config.yaml
n_layer: 9
d_model: 320
norm: "layernorm"
qk_norm: false
attn_scale: 0.125
init: "trunc"
init_std_o: 0.00631
beta1: 0.9
lr_head: 0.00591
warmup_steps: 200
decay_fraction: 0.661
decay_shape: "linear"
train_tokens: 435200000
dataset: "wikipedia_en"
MLP neurons of a small language model. Each row is named by its layer, matrix (up: input weights) and neuron, and shows model dimensions 224-287. Each number is 50 + 10 x the weight over its row's rms, rounded and kept within 0 to 99.
Before each neuron's rows, "fires after" lists the tokens most often just before its 100 highest values on Wikipedia text that the model never trained on. A number after a token or word is its count.

fires after: "," 40, "\"," 6, " of" 5, " (" 4, " the" 4
L5.up486:66 54 65 53 54 49 44 45 59 48 53 67 43 40 52 62 45 62 50 66 46 35 48 35 40 35 41 48 58 55 26 43 52 60 49 50 68 63 58 59 63 44 52 56 47 60 40 44 48 62 61 58 54 24 39 54 52 44 51 49 60 31 50 28

fires after: "\n" 26, " on" 25, "On" 10, "." 9, " On" 4
L6.up500:46 58 49 39 50 54 49 56 41 45 56 57 44 47 34 46 35 49 48 51 53 55 38 54 42 45 53 41 41 59 58 61 42 53 54 71 45 60 56 47 46 51 52 54 39 56 66 54 53 39 77 44 45 52 39 58 42 55 41 65 44 46 67 44

fires after: " |" 28, "---|---|---|---|" 12, ";" 11, " Digital" 5
L5.up798:62 56 52 54 60 52 46 50 53 70 51 46 54 41 42 45 44 44 47 62 54 44 63 41 43 44 45 64 43 47 72 78 57 56 35 41 46 58 57 50 59 55 40 62 59 49 47 43 40 56 54 43 38 41 45 51 45 40 50 62 34 38 66 54

fires after: " |" 39, "On" 5, " (" 5, ":" 4, " –" 4
L6.up1126:67 53 57 49 44 53 44 55 57 60 70 41 49 49 69 65 53 64 61 59 59 68 62 44 68 49 52 38 66 58 57 55 47 44 50 44 47 36 45 54 35 49 65 64 47 61 48 51 51 46 56 65 62 49 44 40 65 41 47 50 46 49 47 75

fires after: " |" 49, " 0" 8, " Apps" 4
L5.up247:48 34 51 62 34 39 40 28 43 40 60 37 60 67 62 38 76 47 66 32 44 52 42 45 75 58 55 42 48 40 39 46 66 38 67 36 34 53 54 52 23 72 49 35 57 45 71 54 42 59 35 54 47 54 63 34 59 41 49 54 50 58 48 50

fires after: " the" 60, " a" 8, "The" 5
L5.up1859:53 53 40 45 41 55 45 41 63 40 55 51 66 61 44 39 45 38 33 51 52 49 60 44 66 48 53 43 37 51 50 43 49 62 59 54 34 86 54 40 50 59 33 51 45 53 52 52 51 63 62 43 41 63 51 67 50 49 36 58 48 62 33 50

fires after: "\n" 52, "." 4
L6.up274:56 54 41 48 46 53 64 49 62 59 41 61 57 25 65 65 56 49 60 46 37 38 43 41 68 45 55 51 54 31 65 51 45 43 59 50 61 42 39 52 49 45 35 32 60 36 48 50 44 39 76 46 55 43 48 56 40 47 58 49 55 46 43 41

fires after: " on" 27, " a" 11, "On" 10, "==" 5, " On" 5
L5.up1303:64 52 50 32 40 40 51 51 56 45 62 53 56 37 54 44 53 70 59 53 51 41 50 52 47 50 61 37 48 48 60 34 30 49 65 49 34 53 45 60 49 42 51 57 38 36 64 71 46 55 48 62 45 60 33 46 59 56 58 52 39 31 42 42

fires after: "\n" 52, " Player" 4, " and" 4
L6.up1135:43 53 42 60 68 49 42 67 62 58 57 45 39 73 38 49 44 49 46 35 50 44 63 49 68 57 55 55 61 49 44 30 48 60 50 57 63 40 56 52 51 57 58 35 40 79 58 55 38 42 47 50 34 42 65 56 48 60 37 49 46 40 36 42

fires after: " " 26, " the" 16, " in" 8
L5.up1837:57 40 49 51 41 51 62 48 48 58 53 56 39 61 57 45 47 56 63 54 35 55 49 48 49 28 63 64 32 48 55 63 66 67 51 45 51 50 63 30 54 56 55 48 45 43 41 57 46 38 48 53 77 42 39 51 52 49 31 53 66 56 52 59

fires after: "," 22, " of" 21, " South" 8, " New" 6, " West" 5
L5.up1078:51 70 63 54 58 63 57 61 47 42 61 52 52 64 35 47 52 49 44 45 59 45 60 41 47 36 52 50 53 39 59 42 70 59 41 59 58 39 45 39 50 43 55 34 34 50 45 34 55 42 79 45 47 40 44 48 41 62 69 38 30 48 39 35

fires after: " the" 61, ":" 6
L5.up235:36 46 71 54 56 57 45 47 34 63 33 52 51 56 58 59 43 61 42 66 50 50 59 58 50 57 39 68 58 33 50 39 39 50 33 47 49 44 42 40 41 55 43 42 61 49 70 37 32 45 59 46 36 65 55 56 59 60 37 45 44 57 34 52

fires after: " " 56, "-" 9, " ex" 5
L5.up904:50 34 56 49 47 68 50 55 61 63 47 53 45 21 49 58 76 47 65 47 37 58 39 57 53 48 48 45 44 45 52 46 52 34 39 47 38 46 37 53 58 39 46 42 47 47 69 50 46 40 68 55 56 60 25 53 59 45 74 60 57 62 61 59

fires after: " " 39, "-" 12, " |" 9, " Mc" 5
L5.up1020:58 39 45 51 38 36 55 54 52 41 66 50 50 33 60 35 80 60 54 48 38 59 61 60 62 33 38 43 66 40 60 50 56 60 49 51 49 70 57 57 49 52 44 32 31 51 55 65 49 43 59 40 42 52 45 76 59 44 50 54 54 59 54 46

fires after: "\n" 40, " Conference" 5, "”" 5, " " 4
L6.up1863:63 53 41 45 64 38 49 42 34 56 58 57 51 59 41 41 40 66 36 55 48 47 63 57 42 36 52 70 47 38 64 44 48 50 43 45 59 53 48 49 62 53 58 28 54 55 63 60 62 43 55 59 69 62 60 46 55 46 48 52 58 40 48 47

fires after: " |" 46, "-" 9
L6.up713:65 41 22 64 59 68 57 59 50 36 64 56 55 39 67 60 54 56 51 41 63 38 42 54 38 52 60 55 52 65 55 67 43 39 58 53 67 48 26 40 52 55 50 36 43 40 62 63 65 49 41 51 61 59 54 38 48 45 56 49 58 47 29 50